config.toml
n_layer = 10
d_model = 192
n_head = 3
n_kv_head = 1
head_dim = 32
d_mlp = 512
vocab_size = 512
activation = "swiglu"
norm = "rmsnorm"
norm_place = "pre"
norm_eps = 1e-05
positions = "rope"
rope_base = 10000.0
rope_fraction = 0.5
qk_norm = false
attn_scale = 0.177
bias = "qkv"
tie_embeddings = true
parallel_block = true
init = "uniform"
init_std_qkv = 0.0285
init_std_o = 0.0
init_std_up = 0.0285
init_std_down = 0.0
init_mimetic = 0.7
optimizer = "adamw"
lr = 0.00209
beta1 = 0.9
beta2 = 0.95
weight_decay = 0.0
lr_head = 0.00669
grad_clip = 2.0
warmup_steps = 376
schedule = "wsd"
decay_fraction = 0.657
decay_shape = "linear"
final_lr_fraction = 0.1
batch_tokens = 16384
seq_len = 1024
doc_mask = true
z_loss = 1e-05
train_tokens = 146200000
steps = 8924
dataset = "wikipedia_en"
MLP neurons of a small language model. Each row is named by its layer, matrix (gate and up: input weights; down: output weights) and neuron, and shows model dimensions 0-63. Each number is 200 + 40 x the weight over its row's rms, rounded and kept within 0 to 999. A neuron's up and down rows have the sign that makes its largest values positive.
Before each neuron's rows, "fires after" lists the tokens most often just before its 100 highest values on Wikipedia text that the model never trained on.

fires after: " ", "s", "-", "S", "un", " S"
L6.gate361,155,214,179,207,139,218,224,165,125,178,193,155,240,224,271,219,204,162,225,186,187,155,176,239,275,194,245,226,251,204,165,178,181,193,188,270,205,245,143,232,151,211,215,123,188,233,218,208,242,227,198,237,181,236,212,211,140,244,166,187,209,174,187,159
L6.up361,271,194,160,211,182,180,176,183,148,274,175,130,200,156,137,147,224,152,162,180,171,215,122,185,178,194,223,205,93,183,177,217,206,178,194,215,241,194,186,185,196,251,195,214,159,247,205,189,182,179,193,178,223,200,179,153,195,189,219,189,160,125,196,148
L6.down361,243,188,168,200,252,163,94,210,235,192,219,174,182,161,159,148,214,164,184,128,241,164,181,176,176,225,230,153,78,273,228,192,184,231,231,210,197,218,237,195,246,208,182,206,240,215,205,140,149,297,248,212,177,196,188,202,191,248,257,206,166,251,150,219

fires after: "r", "el", " s", "o", "m", "an"
L5.gate413,169,254,198,232,127,232,242,197,173,220,182,227,236,204,205,173,182,254,248,197,193,220,250,227,191,190,288,197,182,278,219,192,223,241,136,181,229,143,288,155,210,106,140,224,270,226,158,190,246,280,205,192,179,207,270,226,192,144,136,199,199,201,207,273
L5.up413,192,240,181,183,119,178,232,219,233,241,194,238,192,150,213,183,207,222,206,174,292,154,246,249,227,256,196,192,136,178,155,219,185,242,131,163,256,161,180,219,222,184,165,209,177,235,246,317,257,259,203,85,167,202,164,217,220,185,134,210,254,192,201,245
L5.down413,244,203,87,224,130,118,236,211,274,155,180,197,142,119,208,249,110,184,165,184,164,146,194,194,198,258,192,185,185,141,186,192,221,186,209,177,189,241,205,271,244,199,215,235,124,168,192,272,197,189,210,158,213,190,164,237,205,288,116,224,302,172,207,175

fires after: " ", " m", " W", " M", " w", "w"
L7.gate51,220,274,176,203,141,234,217,227,211,193,238,144,185,262,139,212,132,208,181,185,182,200,231,238,236,149,259,214,285,241,204,198,208,152,192,216,261,276,177,150,206,166,110,109,225,256,202,190,215,240,176,197,166,143,202,248,183,255,250,212,229,210,243,164
L7.up51,255,226,150,259,152,207,244,238,241,179,216,193,256,232,138,208,226,245,229,225,162,238,137,231,247,161,262,173,215,275,195,229,219,169,183,134,273,198,134,111,215,211,174,175,183,155,217,189,181,234,226,183,251,198,170,155,185,173,159,237,181,208,220,173
L7.down51,231,222,216,168,217,248,217,180,245,156,170,216,245,269,196,169,212,228,244,236,143,226,223,312,181,186,226,243,209,146,193,208,226,237,153,198,225,234,204,188,188,225,247,187,198,129,244,238,234,196,168,205,176,190,99,176,219,188,125,242,172,174,206,232

fires after: " O", " t", " w", " T", "-"
L5.gate252,173,177,223,250,141,229,157,195,196,231,159,164,200,219,216,206,190,181,198,241,221,202,217,253,146,147,164,198,240,295,273,146,174,197,218,190,162,191,228,192,228,188,135,223,212,186,258,227,131,286,200,194,237,237,296,271,163,233,149,197,196,202,228,274
L5.up252,173,157,290,226,147,205,189,185,194,230,221,231,193,209,145,205,203,158,262,252,159,204,243,150,120,152,187,155,285,136,252,176,199,195,137,272,177,214,172,231,171,158,230,209,222,268,210,200,213,198,183,193,238,203,219,176,182,225,268,230,189,160,178,207
L5.down252,224,222,260,156,193,154,219,190,206,232,159,227,133,157,210,178,232,215,218,130,154,200,188,195,186,203,177,178,220,170,204,278,298,212,163,237,118,136,173,204,117,192,282,193,131,140,245,221,221,210,268,231,198,155,227,207,150,194,196,233,196,180,202,199

fires after: " p", " t", " T", " l", " s", " P"
L5.gate294,167,233,211,192,207,293,274,213,174,151,213,133,194,242,201,253,167,165,153,219,164,175,221,168,167,167,210,283,251,227,203,194,174,134,197,234,262,211,226,175,152,249,205,235,246,259,187,204,212,181,165,255,228,247,242,217,147,228,141,155,177,246,169,222
L5.up294,189,197,260,127,130,231,177,250,166,217,150,185,170,93,166,277,241,182,214,286,235,210,263,248,154,179,108,219,192,167,142,197,195,213,172,194,232,184,175,280,239,236,193,182,220,288,214,128,220,170,212,218,288,242,231,201,204,196,234,230,127,171,191,106
L5.down294,229,136,240,171,186,209,185,143,233,170,213,200,153,163,175,226,206,222,304,157,195,214,189,138,217,227,237,192,167,248,277,193,226,199,209,213,181,157,223,176,194,154,243,251,174,224,217,225,166,228,153,221,235,175,178,132,281,161,261,186,119,159,155,248

fires after: "t", "et", "p", " P", " t", "s"
L6.gate310,161,188,158,203,201,218,285,204,247,167,159,182,236,206,167,275,217,203,195,198,163,241,263,214,236,239,132,183,172,192,227,139,170,191,174,198,280,186,190,197,200,189,266,136,198,226,191,202,204,198,206,243,149,183,209,177,209,249,192,207,129,115,257,185
L6.up310,176,219,229,235,147,222,179,191,231,163,249,180,265,272,176,241,254,215,215,236,152,175,175,194,225,181,222,162,239,213,168,202,138,249,197,274,244,169,188,196,175,236,208,176,190,262,212,200,223,222,201,226,204,245,216,254,130,199,173,160,203,197,272,199
L6.down310,270,255,208,197,162,189,166,225,212,174,209,178,203,256,239,198,253,241,169,149,163,199,234,154,216,125,248,172,193,194,225,247,178,239,194,166,233,119,182,210,228,221,224,191,201,245,200,196,202,171,195,271,248,210,206,228,180,243,224,221,232,137,225,132

fires after: " m", " M", "em", "ar", "l"
L6.gate303,264,154,171,232,140,227,198,219,185,228,227,202,243,191,242,82,245,301,273,186,229,212,209,158,288,88,261,211,212,219,166,223,176,196,185,235,216,207,175,138,255,168,168,186,238,208,216,145,186,213,145,246,158,197,268,154,201,163,223,218,249,209,155,192
L6.up303,208,199,244,169,240,206,146,203,220,155,209,236,306,202,168,234,161,202,220,219,149,199,164,195,199,189,200,242,148,201,175,162,203,172,208,217,172,210,252,262,215,301,170,245,163,252,184,194,233,254,188,238,255,213,235,244,214,151,269,147,156,136,254,168
L6.down303,166,205,195,229,164,211,189,172,166,212,212,182,182,175,158,158,175,246,137,158,261,233,174,176,173,163,168,128,162,189,163,170,152,239,226,169,196,231,187,193,217,208,259,233,213,228,177,200,179,260,181,189,179,178,285,247,125,279,173,189,232,184,258,199

fires after: "es", " s", " or", "r", " d", "a"
L5.gate351,199,153,220,232,201,207,226,226,157,151,200,212,206,216,244,174,179,241,264,261,136,236,201,225,241,204,268,223,257,257,228,127,237,193,179,240,257,249,243,119,175,248,201,207,149,244,273,220,194,243,116,281,185,180,165,212,137,265,210,182,153,200,204,137
L5.up351,224,156,232,220,244,193,188,191,220,146,182,220,163,84,203,217,188,227,218,219,178,252,226,135,181,129,163,187,224,184,218,229,193,236,218,263,123,148,217,195,277,312,193,179,209,198,252,242,253,199,158,148,221,189,177,242,208,160,143,194,117,288,229,181
L5.down351,236,183,214,142,188,188,242,190,190,131,209,137,122,187,192,162,185,247,155,199,222,251,240,184,273,130,183,265,195,254,172,212,216,120,222,249,161,233,135,142,215,236,226,168,132,166,208,180,224,227,154,144,146,116,158,174,187,187,193,189,205,235,176,237

fires after: " S", " A", " C", "s"
L5.gate345,134,216,169,199,151,218,232,194,204,192,161,135,225,220,239,232,199,197,205,248,218,180,167,233,168,299,192,243,250,226,158,161,223,224,272,252,198,170,227,235,187,228,157,249,160,262,213,187,216,183,156,161,264,277,210,213,111,241,187,118,199,229,132,215
L5.up345,277,134,134,196,279,192,219,133,207,182,197,175,200,190,183,215,171,137,117,178,216,194,244,238,182,190,283,240,158,197,186,207,193,180,197,267,216,272,215,209,239,201,177,182,197,229,139,169,173,224,212,183,251,156,205,256,240,251,257,205,292,253,153,200
L5.down345,178,146,211,249,213,285,116,184,161,215,186,259,220,179,301,183,214,217,162,228,191,174,250,171,132,225,212,228,167,148,228,99,174,233,193,251,247,270,160,160,200,211,204,219,207,262,162,179,135,232,244,198,178,212,151,108,164,148,222,194,183,221,207,133

fires after: " a", "pp", "iv", " P", "p", "P"
L5.gate299,134,258,121,257,167,194,211,246,212,195,207,195,192,176,207,221,128,200,202,275,165,156,225,231,230,218,216,195,186,171,247,132,184,230,139,159,205,97,204,178,152,204,179,192,193,259,120,133,281,203,134,185,243,214,232,209,206,161,220,205,136,190,281,225
L5.up299,158,228,202,185,212,182,180,221,191,98,262,237,209,263,202,197,137,205,129,184,196,215,208,197,203,179,230,143,206,167,156,223,250,206,269,203,250,136,160,115,205,244,242,209,226,207,165,77,200,142,180,179,210,264,205,162,139,223,237,219,191,217,189,217
L5.down299,250,147,221,240,170,126,162,165,170,171,206,205,289,142,230,215,208,243,207,190,171,182,207,151,234,271,148,179,205,156,268,212,148,206,255,162,190,126,200,254,200,220,210,194,222,197,229,241,202,171,195,241,273,174,84,183,160,249,179,186,182,178,198,129

fires after: " m", " M", "e", "p", " P"
L5.gate329,210,221,230,198,251,233,221,248,135,113,222,159,178,170,198,175,209,181,268,252,154,183,206,195,187,210,173,179,166,162,207,119,153,166,187,247,230,202,211,234,234,189,178,157,137,200,196,272,177,206,186,160,146,197,235,244,252,156,212,179,161,231,207,167
L5.up329,233,243,207,162,212,243,169,183,186,115,215,214,230,135,224,143,236,191,299,219,173,189,166,274,228,175,111,198,151,125,214,210,180,182,177,172,250,237,227,231,229,170,158,237,191,212,172,256,106,221,264,258,200,186,237,248,237,229,202,169,220,159,202,160
L5.down329,196,138,264,207,194,164,233,212,192,266,250,203,230,277,162,202,224,193,210,129,230,189,223,289,179,256,226,187,122,161,215,284,123,197,198,198,179,214,258,187,218,219,199,220,195,146,240,256,119,228,203,268,236,249,173,215,231,223,162,211,237,193,204,181

fires after: " m", " r", " c", " or", " con", " M"
L6.gate425,190,204,190,136,179,220,253,238,147,170,234,196,193,234,207,207,213,226,211,189,93,180,236,148,207,115,187,160,271,221,173,223,173,128,189,179,205,203,189,174,201,209,151,122,269,194,197,192,253,184,152,166,199,182,262,174,194,224,232,123,189,136,196,231
L6.up425,192,170,179,160,205,180,270,234,225,267,201,136,192,200,140,249,180,193,240,214,194,208,218,236,201,221,210,217,231,203,235,185,209,131,231,220,254,183,239,189,141,217,122,198,219,142,230,217,236,227,228,259,245,223,200,208,199,138,243,226,118,197,234,241
L6.down425,183,151,220,232,144,92,213,248,248,232,191,146,242,250,212,210,198,160,163,152,252,210,184,306,200,128,206,276,210,193,171,164,235,132,246,227,262,221,170,219,223,209,158,199,226,161,247,209,142,109,168,193,221,277,128,281,155,215,168,183,204,219,248,214

fires after: " f", " w", " s", " F", "il", "r"
L7.gate145,155,235,217,170,144,261,211,223,285,191,243,160,112,146,171,200,219,271,182,220,269,228,239,247,204,294,204,208,186,222,169,180,238,231,177,271,208,183,190,178,278,175,153,121,179,180,157,174,252,257,118,146,213,185,205,191,192,269,177,126,273,184,191,188
L7.up145,226,198,250,269,196,190,128,219,222,213,198,194,108,214,171,83,183,226,238,186,275,197,195,253,214,214,223,201,172,223,209,227,289,224,268,308,249,215,115,193,211,236,177,152,185,214,198,174,224,178,158,157,232,162,202,210,227,269,212,219,256,175,187,165
L7.down145,216,164,252,186,212,166,189,161,130,245,171,188,231,177,212,169,208,214,147,199,273,185,227,217,169,168,184,151,232,187,205,243,246,203,176,171,228,219,166,166,218,245,182,199,195,156,197,207,215,166,178,193,245,206,144,223,170,215,189,178,206,182,179,177

fires after: " g", " G", "g", " d", " B", " b"
L7.gate135,247,219,235,226,259,279,203,267,181,177,215,160,230,162,135,246,244,167,199,225,216,240,278,304,268,180,239,209,255,168,283,173,205,198,109,132,216,218,242,165,111,217,198,234,195,259,181,220,183,208,156,176,214,144,214,175,139,184,159,162,232,283,231,223
L7.up135,172,158,251,250,201,173,245,163,145,184,189,161,215,215,173,191,216,199,105,202,196,155,132,242,210,230,208,231,149,214,175,159,209,242,233,205,174,215,224,260,249,125,268,226,162,140,188,249,244,160,235,188,192,250,220,151,230,258,152,217,259,134,217,207
L7.down135,211,175,191,163,246,194,164,201,183,247,128,209,253,223,219,164,239,175,160,168,157,139,217,223,198,234,211,231,191,233,229,216,173,164,236,196,197,148,204,223,191,201,175,194,264,200,260,123,174,231,183,278,126,179,166,156,210,178,212,168,151,208,263,219

fires after: " A", " m", " M", "A", " com", " for"
L5.gate284,247,141,246,225,172,189,232,246,200,184,171,157,205,204,240,223,176,306,225,215,194,172,126,215,211,259,192,180,155,245,230,187,205,134,170,261,196,190,249,266,263,240,207,131,221,193,148,166,268,183,221,306,136,152,181,179,278,207,276,204,248,217,247,171
L5.up284,206,116,183,209,236,233,201,205,222,147,195,120,246,119,247,294,140,232,219,218,128,212,188,225,127,186,193,169,230,182,192,154,198,170,113,242,193,197,290,289,181,192,190,188,197,189,126,215,235,189,164,195,103,171,170,183,256,215,184,248,188,196,258,150
L5.down284,243,148,237,194,204,179,185,230,153,217,226,191,154,249,193,200,218,210,199,211,198,220,221,268,155,234,233,223,173,183,233,251,208,205,146,191,191,229,195,193,232,188,220,309,152,131,119,200,185,151,167,242,212,147,86,180,229,149,175,173,223,197,208,142

fires after: "h", " W", " T", " w", " D", " H"
L6.gate5,282,201,188,214,151,240,235,224,167,204,244,226,243,242,188,179,214,228,235,173,200,217,203,183,229,231,210,297,205,232,211,178,220,200,196,274,166,183,197,61,239,190,178,231,242,222,184,144,203,301,147,151,210,227,244,263,123,195,206,242,221,157,153,229
L6.up5,319,161,207,235,170,168,233,215,112,156,186,267,211,186,183,110,185,166,233,153,279,242,163,127,216,211,205,241,209,176,153,236,210,184,194,246,159,215,130,118,216,200,208,188,197,208,200,197,227,281,179,198,212,192,180,188,169,139,202,273,181,214,196,212
L6.down5,307,175,254,233,196,166,220,236,149,171,157,182,180,240,237,144,209,209,186,232,248,176,143,105,227,188,194,189,185,197,221,176,206,196,64,164,145,225,191,207,118,219,190,211,235,196,208,215,227,163,263,174,203,238,248,184,221,175,212,298,207,234,180,214

fires after: "e", " a", "ir", " g", "ct"
L7.gate346,186,249,170,329,212,259,263,251,255,174,175,146,142,233,206,216,181,165,142,283,194,173,162,207,226,169,196,248,128,222,224,151,189,195,210,131,224,180,223,223,209,226,120,235,237,212,228,222,190,200,205,267,185,237,221,262,218,220,183,171,232,200,196,205
L7.up346,154,214,183,173,186,164,182,92,175,159,186,246,234,199,189,247,169,210,164,246,198,219,227,180,157,176,214,178,212,196,175,182,153,89,182,176,185,173,195,202,222,217,165,204,279,181,206,135,173,175,150,208,203,171,189,131,142,181,238,215,239,196,239,192
L7.down346,287,147,220,194,147,223,239,167,160,170,213,219,212,238,205,214,199,143,203,171,170,159,77,189,150,214,202,256,217,211,230,136,224,189,230,257,147,169,192,208,223,190,213,259,203,237,243,178,129,207,308,179,237,178,106,202,198,188,248,171,169,172,147,174

fires after: " h", "s", " l", " s", " ex", "p"
L7.gate140,175,230,255,213,215,210,214,183,197,170,219,165,188,198,215,222,188,164,252,255,222,148,269,304,204,174,125,171,286,209,231,117,174,182,207,256,213,213,177,179,281,232,128,207,204,225,154,136,231,289,131,257,259,243,215,151,210,264,309,162,255,204,205,183
L7.up140,208,174,217,68,184,190,180,213,167,164,117,210,234,307,235,196,159,103,252,162,167,169,200,158,200,164,203,167,226,196,197,177,194,129,215,238,136,181,260,238,202,192,199,195,231,227,181,223,210,158,194,190,217,184,212,132,173,144,215,195,193,196,167,266
L7.down140,126,167,147,183,158,148,204,219,228,219,269,162,129,187,178,192,186,254,214,199,213,186,261,290,235,267,226,192,215,103,209,162,195,239,242,208,137,275,215,244,248,181,232,200,204,252,179,237,189,260,164,211,225,174,187,168,108,195,167,155,241,245,211,263

fires after: " m", "m", "om", " M"
L5.gate14,255,182,165,154,200,235,239,246,246,140,204,238,127,230,206,157,211,214,165,224,251,265,242,236,198,176,299,129,187,201,269,175,190,196,211,160,208,201,166,204,217,165,164,166,183,239,214,187,201,248,174,104,164,190,291,180,252,201,261,111,166,128,199,238
L5.up14,217,151,178,206,252,210,181,168,181,212,219,235,297,221,198,227,209,269,244,154,198,193,119,257,265,153,254,248,216,156,187,238,151,193,164,261,162,257,210,127,256,226,140,189,202,184,172,147,206,213,197,166,265,228,155,152,177,170,258,224,158,216,251,210
L5.down14,161,180,253,253,176,169,218,122,231,230,182,218,215,244,236,200,231,235,199,165,206,170,100,281,208,127,197,225,222,222,179,232,202,253,172,220,168,142,172,209,119,154,209,239,196,193,228,251,213,256,226,219,192,181,199,270,204,228,171,213,201,161,184,254

fires after: " R", " d", " l", "ro", " g"
L7.gate374,192,313,214,253,180,221,172,230,176,172,233,231,184,219,104,208,88,134,170,227,211,250,204,203,173,227,190,136,175,199,182,170,233,209,163,211,226,212,287,193,341,178,226,245,247,200,159,224,172,178,223,184,208,200,251,242,189,245,208,167,203,111,199,231
L7.up374,253,268,251,267,201,243,192,191,231,186,221,233,135,217,137,247,181,212,242,167,191,167,217,303,243,177,196,191,213,174,253,162,221,189,196,227,176,208,217,196,184,205,212,223,219,216,220,293,234,216,217,222,181,193,262,249,224,281,211,172,229,206,310,220
L7.down374,169,160,257,209,201,192,180,225,187,206,223,241,187,148,232,233,236,146,193,200,130,234,229,254,163,234,247,223,179,294,184,164,156,209,180,226,217,196,173,186,258,178,228,169,139,249,141,147,197,196,169,108,167,188,102,137,271,198,227,207,253,237,123,223

fires after: " |", "s", " s", " S", " be"
L7.gate26,212,200,190,191,118,255,214,244,169,310,216,175,253,272,212,237,124,229,154,197,221,191,210,233,222,179,175,170,214,244,90,135,180,209,155,201,256,214,209,229,146,266,189,197,197,192,114,179,183,241,173,195,198,230,229,186,91,199,205,192,224,200,184,178
L7.up26,264,132,165,262,172,237,132,176,202,162,189,153,210,170,260,299,165,189,213,226,203,164,143,239,181,162,215,148,173,184,200,122,194,238,206,225,163,211,240,195,146,271,164,178,220,227,164,245,151,206,200,231,240,227,226,235,196,202,168,158,145,222,240,264
L7.down26,222,153,234,191,143,221,194,178,210,204,277,237,199,160,246,200,178,215,122,235,204,239,218,190,278,221,175,87,180,148,144,133,239,214,225,151,215,256,211,240,133,231,249,224,209,207,180,181,160,247,206,172,226,250,205,172,210,194,139,201,193,179,200,217

fires after: "u", "o", " F", " f", "i", " J"
L6.gate454,209,129,182,153,191,225,208,199,159,225,181,212,131,121,196,230,176,232,200,240,214,215,273,248,153,258,186,136,164,164,163,177,189,259,193,159,203,212,222,181,256,220,189,219,114,267,201,201,221,282,138,239,148,239,204,137,259,292,146,104,152,224,188,247
L6.up454,264,166,158,181,215,175,146,152,155,251,233,134,240,204,151,152,265,144,193,149,267,211,241,171,164,202,226,192,223,188,184,222,188,203,181,295,200,186,272,169,213,175,175,166,215,181,174,168,191,269,169,164,185,278,172,155,187,184,195,197,196,225,186,165
L6.down454,180,231,179,209,222,235,152,155,118,217,127,226,184,142,248,182,198,219,151,231,254,213,202,154,167,146,184,186,187,266,114,237,231,202,253,162,169,195,230,198,141,219,200,180,219,214,217,219,204,160,245,155,173,266,138,184,173,197,209,134,260,156,189,195

fires after: " F", " H", " f", " G", " J", " S"
L5.gate287,204,191,179,220,189,250,183,188,218,168,221,146,212,242,197,209,155,209,144,206,198,171,297,276,271,246,221,203,200,192,219,180,164,171,212,243,238,224,164,230,229,168,153,195,234,292,188,232,159,296,136,177,172,207,197,150,193,292,169,154,195,201,183,203
L5.up287,309,191,218,125,303,235,190,263,178,183,190,202,250,203,289,157,205,188,275,190,275,197,200,210,197,166,219,133,146,271,252,190,253,312,197,199,227,155,193,182,219,197,127,226,200,176,203,132,142,145,156,192,156,188,210,232,233,185,277,238,189,113,198,189
L5.down287,212,151,221,225,217,242,152,228,179,250,188,214,187,211,222,259,206,214,225,214,258,208,165,172,89,178,206,193,198,254,265,210,248,133,173,221,201,187,194,196,279,201,245,124,223,240,232,114,168,183,290,218,135,185,125,178,143,274,282,155,181,229,140,235

fires after: "s", " d", "t", "ers", "f", "n"
L5.gate135,218,179,220,207,297,241,188,200,225,191,212,196,236,137,163,232,214,193,226,231,144,217,212,250,209,163,150,237,126,147,233,210,138,157,240,192,245,217,204,211,210,205,162,104,133,249,169,177,259,247,176,203,171,238,255,118,155,200,233,219,184,174,188,142
L5.up135,155,227,151,297,296,192,105,280,304,229,222,216,252,232,191,162,246,238,251,134,174,223,199,193,283,242,243,187,178,177,257,145,183,230,134,213,216,144,188,178,221,288,252,152,219,174,186,154,193,230,149,234,222,221,241,275,210,196,181,188,196,229,216,227
L5.down135,201,148,253,196,283,192,245,213,164,108,217,243,198,211,168,255,150,189,147,202,199,193,221,178,249,292,169,234,219,260,211,185,223,194,200,190,235,179,224,320,183,261,224,234,241,179,186,171,205,181,247,236,196,243,82,137,159,228,199,189,182,125,205,197

fires after: "b", " b", "i", "ag", "in", " B"
L5.gate408,157,241,125,265,258,259,262,252,237,192,190,153,274,199,160,144,175,224,192,221,211,257,215,213,105,231,212,205,175,194,229,201,205,242,142,192,185,118,275,219,148,168,203,185,269,230,258,203,247,227,224,152,169,115,305,165,136,175,136,208,179,174,203,311
L5.up408,147,167,202,238,248,199,300,236,153,155,300,243,115,159,197,196,219,282,179,161,186,234,159,228,162,273,170,243,140,177,164,221,243,275,200,212,159,219,206,209,188,220,171,131,148,230,140,229,203,189,210,161,161,203,228,205,197,211,233,218,280,134,194,248
L5.down408,172,216,217,163,296,171,162,224,174,166,190,216,196,193,250,253,225,186,190,201,202,227,143,131,128,210,136,162,106,222,213,101,183,218,245,259,180,288,271,173,219,130,160,132,164,240,254,221,201,244,180,208,204,204,137,124,210,196,281,139,79,245,137,229

fires after: " M", " m", " O", " W", " Ch", "e"
L6.gate35,206,249,104,250,149,229,194,189,118,220,239,183,185,221,231,128,207,175,264,220,193,208,196,244,198,111,172,330,187,209,164,146,152,203,195,198,236,242,243,161,263,165,208,225,212,227,237,179,112,263,170,219,171,175,269,212,264,211,217,239,214,172,139,164
L6.up35,232,185,210,194,293,223,177,167,174,266,186,194,243,193,68,175,214,166,187,120,160,160,241,191,149,160,193,205,184,229,154,203,149,185,247,216,204,193,189,117,193,140,114,137,183,227,211,190,254,224,152,220,223,242,234,190,169,260,209,289,149,130,239,114
L6.down35,113,210,191,252,163,239,163,196,171,221,126,194,184,271,219,205,221,172,175,153,153,208,210,192,209,132,217,157,233,217,149,196,191,172,276,169,209,158,200,247,113,186,165,107,228,234,170,225,172,190,216,164,267,196,125,176,199,191,217,159,153,220,175,206

fires after: " m", " M", "r", "an", "ag", "m"
L7.gate411,169,199,128,231,153,253,302,203,168,223,198,181,219,165,221,139,199,227,227,214,215,247,195,153,234,173,179,227,204,171,221,184,181,185,172,262,202,200,218,179,219,243,202,143,226,222,207,276,114,189,242,182,197,222,299,111,166,155,217,228,214,216,151,254
L7.up411,204,180,249,160,201,232,187,180,216,127,185,188,250,106,279,143,235,278,218,228,259,224,140,176,239,148,184,210,191,192,260,218,157,202,143,224,164,227,198,198,236,233,193,155,265,227,229,228,208,219,209,210,238,232,240,221,265,151,170,237,208,266,173,217
L7.down411,155,150,174,225,245,220,176,127,233,87,184,239,206,176,201,195,249,217,171,138,201,191,153,123,208,196,172,125,184,223,178,176,191,146,202,236,198,199,130,253,139,198,311,212,206,185,195,228,250,211,280,240,208,219,139,222,244,172,206,201,234,147,186,195

fires after: "ag", "ar", "h", "em", "en"
L7.gate325,257,206,165,248,182,214,269,215,242,120,192,148,234,215,158,69,264,322,219,249,188,198,251,163,240,209,191,159,176,270,223,199,189,196,151,184,165,189,267,232,223,138,282,184,239,154,224,195,250,290,157,273,205,192,247,149,242,223,216,228,190,131,228,209
L7.up325,155,272,221,287,163,221,191,162,182,250,204,240,202,207,111,202,204,258,250,243,237,214,142,254,244,220,173,179,177,138,150,139,122,222,205,273,162,189,175,188,230,187,210,192,254,278,163,285,227,211,192,198,224,228,205,174,164,153,235,211,215,190,187,214
L7.down325,141,201,175,207,243,235,250,195,186,158,262,244,118,199,175,245,233,232,176,204,251,166,139,201,204,226,292,129,207,180,280,195,177,256,230,162,196,234,127,160,236,174,191,210,212,153,172,219,132,271,159,209,164,182,209,231,238,187,151,200,243,183,245,228

fires after: "f", "m", " m", " F", " M", " f"
L5.gate103,184,240,271,254,234,249,190,218,184,140,279,228,200,214,115,137,186,293,249,249,228,172,146,175,258,199,243,195,266,229,230,159,226,216,119,260,251,177,229,214,280,185,154,136,212,204,180,113,242,200,103,260,196,225,159,158,191,223,222,130,232,207,131,246
L5.up103,187,192,208,284,154,147,284,162,231,261,214,172,202,223,218,188,190,234,144,211,200,210,246,175,199,190,176,183,260,216,162,190,247,196,125,186,208,207,169,203,245,156,184,149,186,171,203,128,314,236,133,122,151,187,196,203,171,125,276,245,213,163,237,227
L5.down103,196,178,248,202,119,154,192,205,132,204,291,207,130,199,176,172,195,128,217,175,212,149,264,289,209,202,180,249,170,139,255,153,208,164,146,191,185,193,162,150,169,165,199,203,201,166,252,208,242,198,240,232,173,131,187,242,180,200,175,204,176,186,295,235

fires after: "a", " R", " r", " l", " L", " E"
L6.gate14,172,205,219,190,202,220,274,249,262,170,155,156,224,145,214,239,200,213,234,265,200,176,242,169,188,131,217,240,130,214,222,100,213,228,227,194,252,217,286,156,199,184,156,222,227,224,192,221,224,173,203,273,208,201,282,194,228,227,181,195,147,185,206,190
L6.up14,210,174,186,216,223,200,221,137,174,219,200,191,161,182,222,210,245,116,213,271,179,248,257,244,263,181,240,230,144,240,222,173,186,111,145,97,144,253,295,177,159,153,202,270,237,237,164,199,220,185,189,240,226,201,225,207,239,197,189,239,202,230,157,246
L6.down14,259,153,246,166,207,181,169,215,202,226,271,241,228,171,209,176,220,208,226,229,216,244,242,169,164,203,201,203,153,226,198,178,242,235,127,201,149,182,251,138,191,166,131,248,182,220,173,135,205,249,231,149,250,163,135,149,310,156,213,229,246,291,199,184

fires after: " s", "es", "s", " or", "r"
L6.gate93,190,208,212,220,172,201,316,193,209,86,185,208,254,234,211,128,252,277,259,199,164,229,224,275,245,219,203,208,207,230,174,159,154,208,143,217,196,208,214,155,243,208,136,227,209,191,200,122,212,272,123,244,223,202,207,237,144,191,217,188,227,194,236,184
L6.up93,239,165,218,178,183,157,303,259,115,216,210,294,185,190,173,154,224,251,180,188,179,201,214,164,256,221,206,153,193,186,194,199,222,201,189,192,228,207,166,156,273,202,214,164,121,183,215,150,184,171,164,170,235,233,146,203,154,85,176,193,264,196,247,161
L6.down93,229,214,200,186,207,99,256,232,169,248,208,226,150,201,248,166,206,245,147,232,237,225,210,211,250,127,196,257,237,239,175,266,240,195,167,217,213,181,148,159,183,228,234,128,147,165,188,205,224,213,229,159,154,224,191,155,157,196,198,242,291,207,200,160

fires after: "p", "us", "l", " M", "a", "ill"
L6.gate390,126,159,222,219,136,241,242,277,185,283,187,222,258,173,198,178,204,214,246,194,216,198,197,175,231,195,255,197,223,256,237,210,145,127,131,240,208,149,208,134,195,147,126,176,232,214,178,189,224,224,141,177,259,128,212,198,137,193,257,252,213,183,123,187
L6.up390,161,205,142,238,215,182,223,229,228,253,233,164,157,247,214,145,237,195,178,201,175,197,213,194,150,264,192,211,115,260,153,217,205,117,168,161,177,200,203,236,225,241,210,232,114,198,210,231,133,234,222,250,243,206,196,175,245,213,249,170,148,253,245,187
L6.down390,190,133,169,185,280,262,260,255,234,187,163,227,212,179,179,223,181,241,208,172,174,187,182,166,203,215,145,123,198,168,197,193,196,226,235,213,246,202,190,199,141,225,206,193,192,190,207,198,229,124,173,166,246,200,261,235,200,230,83,216,188,245,173,179